MLP neurons of a small language model. Each row is named by its layer, matrix (gate and up: input weights) and neuron, and shows model dimensions 0-127. Each number is 500 + 40 x the weight over its row's rms, rounded and kept within 0 to 999. Numbers have three digits each. A neuron's up and down rows have the sign that makes its largest values positive.
A block is one neuron, or neurons of one layer that tend to fire together. After each block is what it responds to, as a language model described it from the Wikipedia text at the highest values.

L3.gate420:534484538463530519500527514525535564437576478521528499466590435529534586446503452495496426546407549491466528604498492469499581566473482494579517465472515512505499517429466523503522518463432418549472498470504588497449540461519514496510419495500458499511489508492509533456525545484541476451498534459539479534454510495475433502533552488494570477530480543487465491459521502509468584484496
L3.up420:521481523444467550543484526568516571418548501516524493505575473536529506465509410521503509547465522474519483581514473471497540517492482552494532445567511480513471554454507487472487530495436488576476525463474557527497498446488515481551497519537493496507461484548508548486469489520555458445438497511575488502528540465524520527524563519498542490544558547509502466484554508486521589467483
Section-opening tokens

L5.gate584:526511473417521509505440485514456464512494463538501550481487539472495472511477469502512472570476535547470513485517458431474548534536429525558481556503493456477537524538493512457529511514468545487444577488514484491467488583492532501509543576541437538535465451472513437490495452500483487518493582452520513521542449560545473533445534445547538487494529518520545496457467504434514506432505
L5.up584:530508447479529524503470410449480505538471528516443547443519556507513519554446507498569476481558572545520465525441437494533507470507518506499503504459496478423522480504554500545543506605460495482421513488487499488482444602551458498422580525549528573523449556501448514461545425473553513536457496522510524552467486480478510505408510495507570558522516467495504552456451561524441492528424
L5.gate596:469481438425459530523541478526520445379468549550547555492487485491520449551528469532539543466449432518526472527521602449581513519495519547553445524378550574483565473489480466492498489520468534559491503470576492541537500525513569539474454454506471479463476484497545556542507547551480525483539427450517549578433460516496465508474492438479534564513523437475489453487460496476547518466474
L5.up596:495536543448520503495470476528497572454511578482525507528433412472469520421533505502521504452473470548585481547497494504475407522513499550558486502491479522463530459521505546538450461514482518492472484496495523500487479490516417528610536557628515481546542519394454508490462526487516531593524494553540521505490545447491552466480489474482471556561561495448483490452521464498487519449522
L5.gate614:521498590467456521482513488525493557571441542528560535427511505552464497481540501501536527485518506459495493476489545451543501472531522513624457534465506476456480464559466553525473451553492520429507555483461557508560473548454502551503526416566429506566472462519515448530509486467433434393528462461481506451555495500499491424531533503518550509499478553484478527426503469499493520460486
L5.up614:438516546459469495522519507559550543544459573565576542445454520510480515450478435469533540482499485536464493440473497464589457485489523515575492481492520465510508514561501524564535493512512576438564599472493564447495409538512457459540524492567518543547481482532496544519440525445458438490536453440501463438511488477512531528498568450472519489523528546499475468496539480517478591430442
L5.gate656:514532509482454490522520497504519473495485581581520525440514504485430486518505474563441436515499483520480537441518487542589532466437447443546461523536487557482499568553522475497544462528471472534487482514502538522462421575546535483422558469548469549516483417473463526548622493517495464491435463418498529515500437521571428478531492473537462474506558546534500503442465478462466535500438
L5.up656:555519444579484490582452514445538474475458515549459509453540494457476605502481495509492448498565485487427479475537490535546485431497446500538473499513521508487488518573570507503490463485553504502448592541486545502528555472456463566488555556556458510471503455524503507435546492513494478476445435511541515482452473465480404501424484523526508544525462570447537507450558453463487489526407
Predicate after copula

L2.gate32:538481546495474503530495509589443577458473529465468482508513501535542495469445462496461499497454510400432453515524584464492477512465528469548552461461481471474542456539406461534476442519560486537503541460558515499449509566476456583498479538512517477508498474459469563473498497511435476485503545542550519541507516488462553552530523512534533496532480523556506464561481523425473540567538
L2.up32:464474552483526476556542505552416498519458553546493452461468475524514521516420435504536485542391509504445443507472527516519549524504484464556535431423497491515570535523518484512492418534489495495513561488575445451392537607517482498482528518541537557445504540492482542480528442491498454505500578566490472579525459494453582449446544515523455513538456497464521453543514532470492542514473
L2.gate166:540451463491424451501543448531468516519476568423533459478537494476478477514468462425493560421422484451463438509542496535535529524526507445483473430538498545488467511534538520491492471552476527418498605511528500466469503459403453547530507523526525537565539503520458470574501481492530515510466452487516403489465496507510440528507535502503509458485442548552492467518520523467492513563462
L2.up166:562448459444413455476538504498470479500431536469545474434528552469490512545463471453525610462508479408509455480470533540606521540544493433480505437540507503501487507504562539511463495544426498429482570464521455478459516544457542522552442502543520510501513524520493506486525546501558491474454512508547450488475510516556496575486533539513547383529464496547446467493536498451531499547476
L2.gate222:550499487557503509478529496518512605435523504522511465539531463537571507504489435429452510534491412485474529496486489537481472516489472444510494474449524464529470541481457504546460491532507484441494554563550563505547522538427506568456497472519537528504528457517570553503484499503496519481469593528422547438477534446444483462514478488506499503506510499491509460577420424516500416563496
L2.up222:557512482569528471484497506533547609444506479509511496465531496548555504512480464459441523573513418495491504462497547488515429528510448470444454523473530503543477589508472492546451474512501499460485536526566513465548523498410566542470487481538531551459512518498629533472478503502489552485504570468437564448503491450470493500513499490495467481508423498502472462532421449545473462577515
L2.gate282:508412495463529478553508498505564484560512459505570469518405469582445552514552426423473565432496523461452529511547443468460601528526527556495480552552497522526479508483401509492435495493464452464450527520555463499529524473496536601524514471499523503533544506463426453465560437523562489505480470495540506511498504521424476464491456453494565498545537446471487481493469516401520465573504
L2.up282:476482479488548476564533524551472492575533458498480464565472482595497491559501490430516520478567530465486539446525423470437565500506523560520489512567613491504490501508378457533492467500523471492477501576521439431527499472475550594489556505502486469522446551513492448467508393511524489567534465509496437508463541545432473519484501488456479502517477445496490479511418528422500506561464
L2.gate483:522496453488541516462460512518537581446468504463582512454532524535522540456428417446540543434537453506486446527504414466467529503522504491542589555450515556458551487529475525549485462530508531455493527481534502495441487566538576506489522499554516436543539476393523491480554438508528464469430570531545492516513538499453444470491457462498545530542554495468510503478520516470401531509421
L2.up483:547492450471573460438472483506526511441508551432543465464590510498476566469437487493517520559449413486564509537586420411510511537525465493516565528494514590501456511485455525525519488485449522463475545470604499467471551574493553483467458464523473478506559496481459540513561485500489502455425552531537519510499497450488505454523452502510540530577537493521526497479564530461442522459500
L2.gate596:520444445561443441451503508534512546461486491463501481482494546521437453462454460470566616574499535441576452513538554476470485545512517503539490546510564508486469467493473568548521411556567456479476520477527519500488476551443521513521498458542494404528566506500492495520513518487527518483507507542517479495513517521553569442502535505523490448518496549527515551497417533496446514545501
L2.up596:440425439508413505477465517481509545472479542522489524469590497461511517482446473449518561568472511489610498524519554453426500441559471507592503529515552493488484441476498571545543421558531474482476484551532502534492459546481542482512507467500432455559602521502508502489498495480450512506494538498503455517509554539532558469506519520494560502518494525532526528513525517532458504583478
L2.gate627:453513473449540545506497572528592604503548442548474466487492469522510474508494451491532485535537558495500550465455494599441561473514542486495542550450505580496459466462474537413461503491557455495486471502492517503510499520509533529476516471513471442439551485490523561478541429450498468470560469520486488576552478510475487476481532479519548514495464496538562593543477498433435479548442
L2.up627:488546538458503477480454495496608545512544440566499507527447437541532451507520468509497545492483513468475477463506511555430463542565592445507514537526455605532452469517531454513450511504494444495502497452486486476516552553550544536546551473466500494456526529524498525527490507478501509526527513494486498497511484429470435475487546526518478459446428529528589600536471512479439492536436
L2.gate696:522538513459532480481471456511560478487553575421475542559533545467458488508469443523454494451463363501510519446463492452462511492528476439518532480424531520461571437563460539506449537485500491493451579516491514475498485435539504466578466543512504475550470481535455500526537510559469440538441488469557480435462559527490513427521501455554504521551499480551517511532454491483496494509546
L2.up696:547500481462541477493472477514530522445502545479496584544504525451488458472496423551498478470498396537507520482445492459513479479526494476532544450455538485460588480500417506518456490504502522486455582512571536508513493443510582532562481535491491496526486521508534482503491488590481463494424546448559521463452530517473467450453500437551500516500555508496549498511422453470470535545554
L2.gate698:467540469496535479495478437568568597461469559508505445496494485441506469540522512491511533531575512481521506567519485435487446550533520477562463451457521508436484425502464444477570472533538481531490520489523468502519450538455551560490445515567492512480438571524497436518532551570515495475469535521476550564547436487488511493526499540455453516530529472494497502506487478439455452461466
L2.up698:500486450489516475462525441548505592477515557472528528462523468523491534513567543468475514524539487533438520563510446520507498542526473406522499465482464520455544462480393465447540463401447516537466558467528557516511505469449548520536507526527532503492585466496519478582475542502495462490509567474450542520509482474472488492483478571486523444493484414547544524475445484479533527474434
L2.gate796:436575563446506517547434527562481575515443426521437517527513489465546540527523501429504482467470442454469427482542437472518472614392548484509469501490511431476535506450447498532521550412479538501461546457514511565429479511538513477461514541555512472430513466468512498487489426489479504478471524464499497500465515481473502469525451503509475533546563472487523502512498476493514529495454
L2.up796:485513538480449473549423468537469512433516463531439533516534484554527565485494488454493458520543480451422540510511493471495493499471547452475503553463532447498478482542500458532467469377490473540500547457541493527496432490556501488476470525560501507494555494531514536481508472533522509462450474483483543486488538479494542421530433466524552531564535519511534523478518482454557547510462
L2.gate804:485459488487505498473478447464504474458477469521550499510472477542527531481546433486584470560492555468493458530584417499558542458460512462468474589483443520491495531480454513544477426503473542419458533467549554475401520502469479461495502473533453500505524529504617542463574494493473413568449518479461502463553486483512534505415532527501500513508520498479539513484569511531525519548464
L2.up804:466486535597493509492430481521451489558495497498535480572456503494513549511458416441543530486531486500514490470459455518498550447501474460423493510508476575520483494468532503483455490490441556453525553533516585509448505453439530454436523551520459477529519516466566521407513507488508438498473500492545564566524464555556522575451516492522522540543475551445520452488498525483524510487460
L2.gate865:494484492534537548493466588477497437482485464483495491513505517509483540484574501528496486603535505490460530477513486425528542532431516499580499494502442434455520476481481461500486497482485557486479491419479518491503443497524526527401475506461467488473443525492532459497532499563461524493447552444594541512476539450451532457433519503528475521552540536550536500523537552481542544511484
L2.up865:449455548438463546502502525451491538477479482444543541536514486529479493425599510524493519512477480491516514516570535483510552567487519496575522488501524475471598480520520489508539490440560517496442510440461619542483516539467519510450410453515497481517492447492544502567543391477437548504464520473521495446521539487452505405501552569533519467554462560490564532505586457443539460515537
L2.gate893:521512600542491547509439469468498482455518418571459444521516531453533538484514483555500529488468563510540500423493480522533516554547480534428519479505461508518466485465536563517463498391470604522477523497427455443491507471457508458516469483500451530513492431489520543547544466460512499469522460454458536529494540477581522564552476447499544526542590491533508471475517509517492514532462
L2.up893:518443507493490523490506549425512456504549507558569558508474510540508420454508502474561525555452533569498540505517518565483405492472508485574460467442514542435525494473477535529505487490451501472431428449516450462500476476472465419495462509536503505533502448504598459523512500520502524460476451457526440486460525502513390544594596499451498582453447519535495456499497472485424486442574
L2.gate929:466498509448447500464508545493550536539485517427525511505523496535554459481462452458504530471503482525527560510570485438450529579543494449577489459464479487484455505535415566531553435537493533476429503525523558480487550434460525514578541470567455467502538465465527494567437471429500470441452498497496409474528485583455517481553480498461582603521478498458545498464485583512462518461523
L2.up929:478473490558494521455476508514461537445533509525414498534467546535480455475446477451541489505542535518509512453557516464540564499583536509548465514522518485558465553496485567505559511574509541510449484511503499530502528459546531481612519433501510528535508413497473451476432474484541534527443462460529500504491523532505454443510497499507494503586506541426488539450439568464493528516511
L2.gate947:485484425496514486450474507543451473513544458491484556449516462503510397489428432487540553482565442463591483498508498495502514513560451459526509486537531469478489517492448442515522446500455501455423585484618463461500497497519428496516519488522532485516558475505446439455511524556457501553527482576546515474491468455531461504509498521556464481454590559548539524487535602451481543597458
L2.up947:511443488420484529430474507575548424512573491443520544510529448526502399508449462495490516498493431488573462441537453504509513501483418468476521561472455520515479482532470507505549479501474505468508603500628422484477469572504442509448507511497550510544506504472485480449512537529451515477514501526532496497488495522549502509532499521487416508462530511580526473479496538412460500561466
L2.gate961:453513535551520487436572502526520535529558416476443581517527470489522512480529404477474530543470451508545463501572421474448506505480483523525548474458531517470552505511493495507519478586493433452516468509493571567507503558540495589497544452553518481592542500510539535489467508514503507518525526468496495578516450450510412464569456542555522558516594477443505529521499447530517479570525
L2.up961:535532540539468512490520541524569528537541453530451588499490499433557524518463500511439521511423500478495501517521486496454499470478459497493570506423540510457570493503487543449469462562493495443575513445497516468547486537475491513481541483585472481567589458479552479535491463453527539502517521519488448540609473480493426509541469520501519481480563439538460542521461513484479510488532
Life-event and timing words

L2.gate154:509494489555478466535555494531527535496495494381493492488567453476524470592564492465533417536463491525541475533517434495521450592500417507512442515559497558444551489425511522450526498492562531515496552588493495485515498543564451490519482416474491459520446446510535521548519496439520507475480521510470472518489437481498542446548433525523480494467601459481482480509489541585495474451529
L2.up154:513503434491490465559545500520481491444434446397516554491534509462510475584525477488525396552527525497565590536459445559516455529474510479477493495516542558452549516458546491524493465476558530470517510549459489507401488490534449454523495425459464475602484469460507541553507519446523476469468518517427503494504510510518512518513493511510466501471525499462478497576461495532497444487523
L2.gate158:526498519504532514503531481476572488444533527486453518577455562495560519495441492486489511477506433537462498477464535499533489507509457504530500503551518576481460478530471534449480462506498451448489437561554501490517525471472560511584530504518470504431489470459482407470547489464556552471597541458472481552513514585405497493495498582503499475494513453532484558447501460431486532518502
L2.up158:484520471492556516520515471525560454517561526496547557535489500521484481501505532498417458454515444519490521499475491528550482483565522511528565524556489515477487496526416594541508503531496452433472434462535500504515469382482555486505465546579496500466503494507553445528493493481531497440572520443454477567525525539449459504443502595481552501440527449538468504479522469381524532525475
L2.gate170:533496444590597449470459515567483433444527459483450466504517503532555515480509523535485476484516422457573441482521541496464436489450530477503424476533502539459542468465495517524419505559508487522452495551552497423543530521568523526461480487515494487525451501478551459553530531512497460533522556460415555467519486494477408563459485505535525538507540507469542492514461501509500578525545
L2.up170:557508490584533553551475482528468475442452502476587477490562476445552519480475496514552467477509468463537488458518436555519454501534489483542452499487545481505544536526474492499520528544445415493504491578518501502596440507590603506430512519522500472469502509462551466498442495431541496496502494399443581431498510493541448422498514458466483530459527456475477502509440514485544527517529
L2.gate231:504448511476488581513467480521514442567525463452502555449471510518499495489499474476564474573485564500441500432459503499508429504474534509481526493496524423444481495491574459457425545494510470522464495469486472508589463544553539574512472498538497553485512520485518546581477511499506484537506496435567491459445472506483406471479537446557499462470467404534535522426456462462444530497537
L2.up231:440449486502526554518463427516548470563494448447537526466450490488486500522517507498494496513476563517508517466538504553544431468456552522480453466511511426488505466522506454451493545451517485461447498530496450460603436501500526492529473509525476499495479477481594534562417533510491534524485481492561480468430520488527484525515546453511483444477474437488485513492530489526482592495526
L2.gate237:518437466550468525438508494497567470504480461408482475466576546468552530495434443502552524515502504524542476477483476536528483433547487538557409472606482502479523457478441454523475541482442476577511552396461505478498500430501504469577456473523563561489459493555537564539460522398492503533490483534480431524495435459523512542490504545535470457555499469591475470447535543523544554514497
L2.up237:480437503509467574504498434517539525533491494507491500491521475503475489554497401550561508504480593538536503488493421502478513490545486470543579541573514511505498479429523458530500545468409543521547474474495488442527483455454476505554498470508539500538518528507500543509498565501440518511490502421479488495480537513537485500524498537422509475502545524581440460473566496480498568468501
L2.gate278:463536446524543578500519479499442493484474506478533501546554501430548444519519519411521516522504477524526554438480533512488454511533515499490587471566561514381506482516549543434499491464540538495531556456487486462482500524526452529429537505482465508526534510562542510514425488439444491529503502530435436509556487452507532484475437546537515496457548512478577508545485560505468386507502
L2.up278:435505444516531535577502474445465466471490464487540523534539459408552458499503523436532511482498472506515508486436513517509452457512533488551538522550581579427529468491501530481490488477522544491504532473483465458505561492463460503481556513457474484529529513579558584486472511485420459536515515537414445477561505470493444501528370542554497491509537475509583535570442582513466441504553
L2.gate325:485496431499504468506528489514511517534502468441538490539525444466456529500531385489475492484454443415566504448442492565468490430522563485585526566457471510455568556506483492507626540514522439551509449589472516456525499504492452532516484411493561558492505561426467502518456483491508487516496536521496521481464467445471563532491508466493508490472498498475500464551504490467453548516495
L2.up325:462502433505556496458424479603474498509514523473509515541475466461463506508474433550500535444539482415519446492482488530504505438547532489545521597448529519453577495481514469458594558511462468497511457612495515505533478508498443550524505442468532487516443525488515509568488471488534498489504531501522587538483481443531512536488463499521477448483477504451536493591459529512496569538463
L2.gate410:529493446478484489473431504528483487557482441452509492475476447506517507453536517442506532524537454460485505405508466534545577448398485480518551506522478499551541480483537502473448469498527523516507528494475517470494477508514472518480533439525491545480434476514473580439457499461515539483509532500499542452524441473547521475517528440584574507494526463572560594565442495535543569537427
L2.up410:551504418483432568486550487479499476539427528475493557526514437452474493517503467486515535568602491466485501418480543521555475537482508515466516489504544527524500453517526443519501519529452521387541535520475449437504509477480487464553503456505454505505429455468569531487487438462553495527545514468520462462530519486567571522564525527527552476458543452521503478603469527502514507507462
L2.gate484:598499437550439520409512484519503499486466496520475499548501470505505560497503449433434455488558526475499509496511517481517540433510569471473500482457541554494511467511509494505521499474496534461473530597522517559528467423528485471456504522494559486515429499484497516434449507493474484569535534532537512515558393508578440463448526505544507554478488448563469474505515446520512479512522
L2.up484:580479463543459467436510505512510486539489484508510466506495461447534532443477442466397517472505536491427494522559542474544526440514522481497463457481493548512516534491483529477498506449494535489461538581510505483540414419498500509472509517469522495510461453461527501459493545541437525547503519558494488486527513450542385486465574510468461506463474438525460408472553452439434497487492
L2.gate644:495459500501481528474450457531461491578502449481524509543507462464518531543502448580440528488520541461520448529504528510509522532486526517486486530566517522488586527509423573435533560505530469425456509514526416469508520447512497454575560490466487479536475490453514485522474491535487580586442532431484441532436484480554493518519458568547429503527486525519531455536600462505507518472496
L2.up644:498470515469450533466559488500506497528529486524542496541494485502526537555484415486449556513551490471489440571528491538508527529449528486533469508534554491541567498518421594385513550446563461440502543463512492509514517499513516489574511511499527431423502530484500446524492493499564544472463552455487581553423472488523513569494521489489438512525430503594508485497538509506474534516535
L2.gate717:536499472527511511481482450481491508537524460496533483441454491489459528513552446484529470503559464465495518436559518476535522503460566480558532528576520527523427457497508472489480423576547503476425541472519532488443487459459454512533550568477489516512467512473499528553460513473475525461559495550495483481514472436445482507540491544623485487539545431495536544472513478474550510475533
L2.up717:543453491494536490481443492521537492528555465486502473451417536520461487537546501488532387506527424450510530452548485453521478499519584486495543467560467546449441489548551455491471444590566551549494510494517487431414478485419493479489525513477491510517497514477500487544496520463464486465567533571483511506526496459501506559528477530539463486527539476492520516452503474510553506494494
L2.gate749:560430575487520540535454507553502460508503550455528501596480457517488480528486498417505516476525455515540500509397505512486508455567477551549494571498540518463491501511521478505466528560496518512475549478509506426486497434563504408470518479546516527463502537536568456467486509451515479495531546520465453514499483462577554550494550494478473508516541446529487509569487532484488511433514
L2.up749:462483581521523550494438545565432484572424575420529512570497467502468500506498521435486560513524458555495521469486485519510570452605483513573462526521484510465495513484538500504484468519505493488515530489481475520526511451542530397453525465488479534449534472509563486512472439443525437483549559481497429557509485470552525561509490467468428502482517502509450513527475496499475518451552
L2.gate880:496524474488537548437404541475495511525457501420508451538527440492451537485526444502466491493494506510445449461531519546575505535493541585589477570479477472520572492419440542530473491506518519506456493497511470494518544478587508399446494466450473531532541506442606463425470468534498507519502576416477516479525486490566463516376510466538530544445494519499522499468544493470510542460430
L2.up880:562465503476479506492408537480522527562458437451504495542502472495483526471527472529472473453501480542461472533520469525566492523514543595600499596482461502504568461410405525515468516535531516537471507466521448459500562494554494450490487476486427531526541465442590483448460501519508479508464620434497517491517480502583485471395510487539535548460544499481502449471522535454519521488401
L2.gate905:434520474469485464449474523518542510507556409519482484489531455492567499526505529541550511498533459426486575504493490451538533558416477405496412488468534462440521444468461506495525510509545589500553463473515417471512492433471498497468510491501571465455466485612500521522479503485483460499461501442507489537596480436480485554436520519547463515486519537488515563439484431421559531517504
L2.up905:442545419482517480458461505525549549466536494476523450456528491534519457561505496479512469514469533415429560543460544436518482533443503417529445499457506456484512496556482473538603522450522567466559444468464529482519504458564551565532552515502502485492548415564502483373462553479505482497489528426459512551505464443508493508501493533539543544533476478490461506435516444473503487560498
L2.gate927:534565516525529553514577483531537507423480494525465513532451513488568485506536466531458499500539433476493507463510513440511484514457506527503507471539478532466479538505510517554468521515484511481482458449461536466506497409510516444437542422505442535480473429542446477466471506493461535456502541493489452476450509521548499452454481510500513441548483510506555512541504507411534612540474
L2.up927:454423533459474512483465503549463453461576469532551555494469472523495522409509512505443472513478425449484511455530488534553455507501537509520561466555495495543469517558528490518457577543521480552492528505541527436518545393423486504499512458493486487474428498543463474506559439502552510499485441489458508552514453463507559545530476506560484485487486527481475507500549482558493555543561
L2.gate959:413521456447513533446503524480485436538458369536505513547534477486525511548473409451516533525612491463530489522516513526504483499522516440569481485517550529541495463423426456455499586558529441533499496495479520563542573477604475504540475462558480531470493548441528462537505467468508533528570476466525477518505470442478503497489464552550533515537480416553521475542465442454512546538469
L2.up959:458550524458522560490464512435441444516454402509532506526556483548491546567467448506512578486522506487526479506510581546498514504531488471539414432543527486611496465455410482424533555531515459507503503501443534520567537477547536524547465458563492504473484525445571505505508492451564525517529466436483464490495478505482503487510493555535526486487509483491488478504507411463523561480474
Directional place modifiers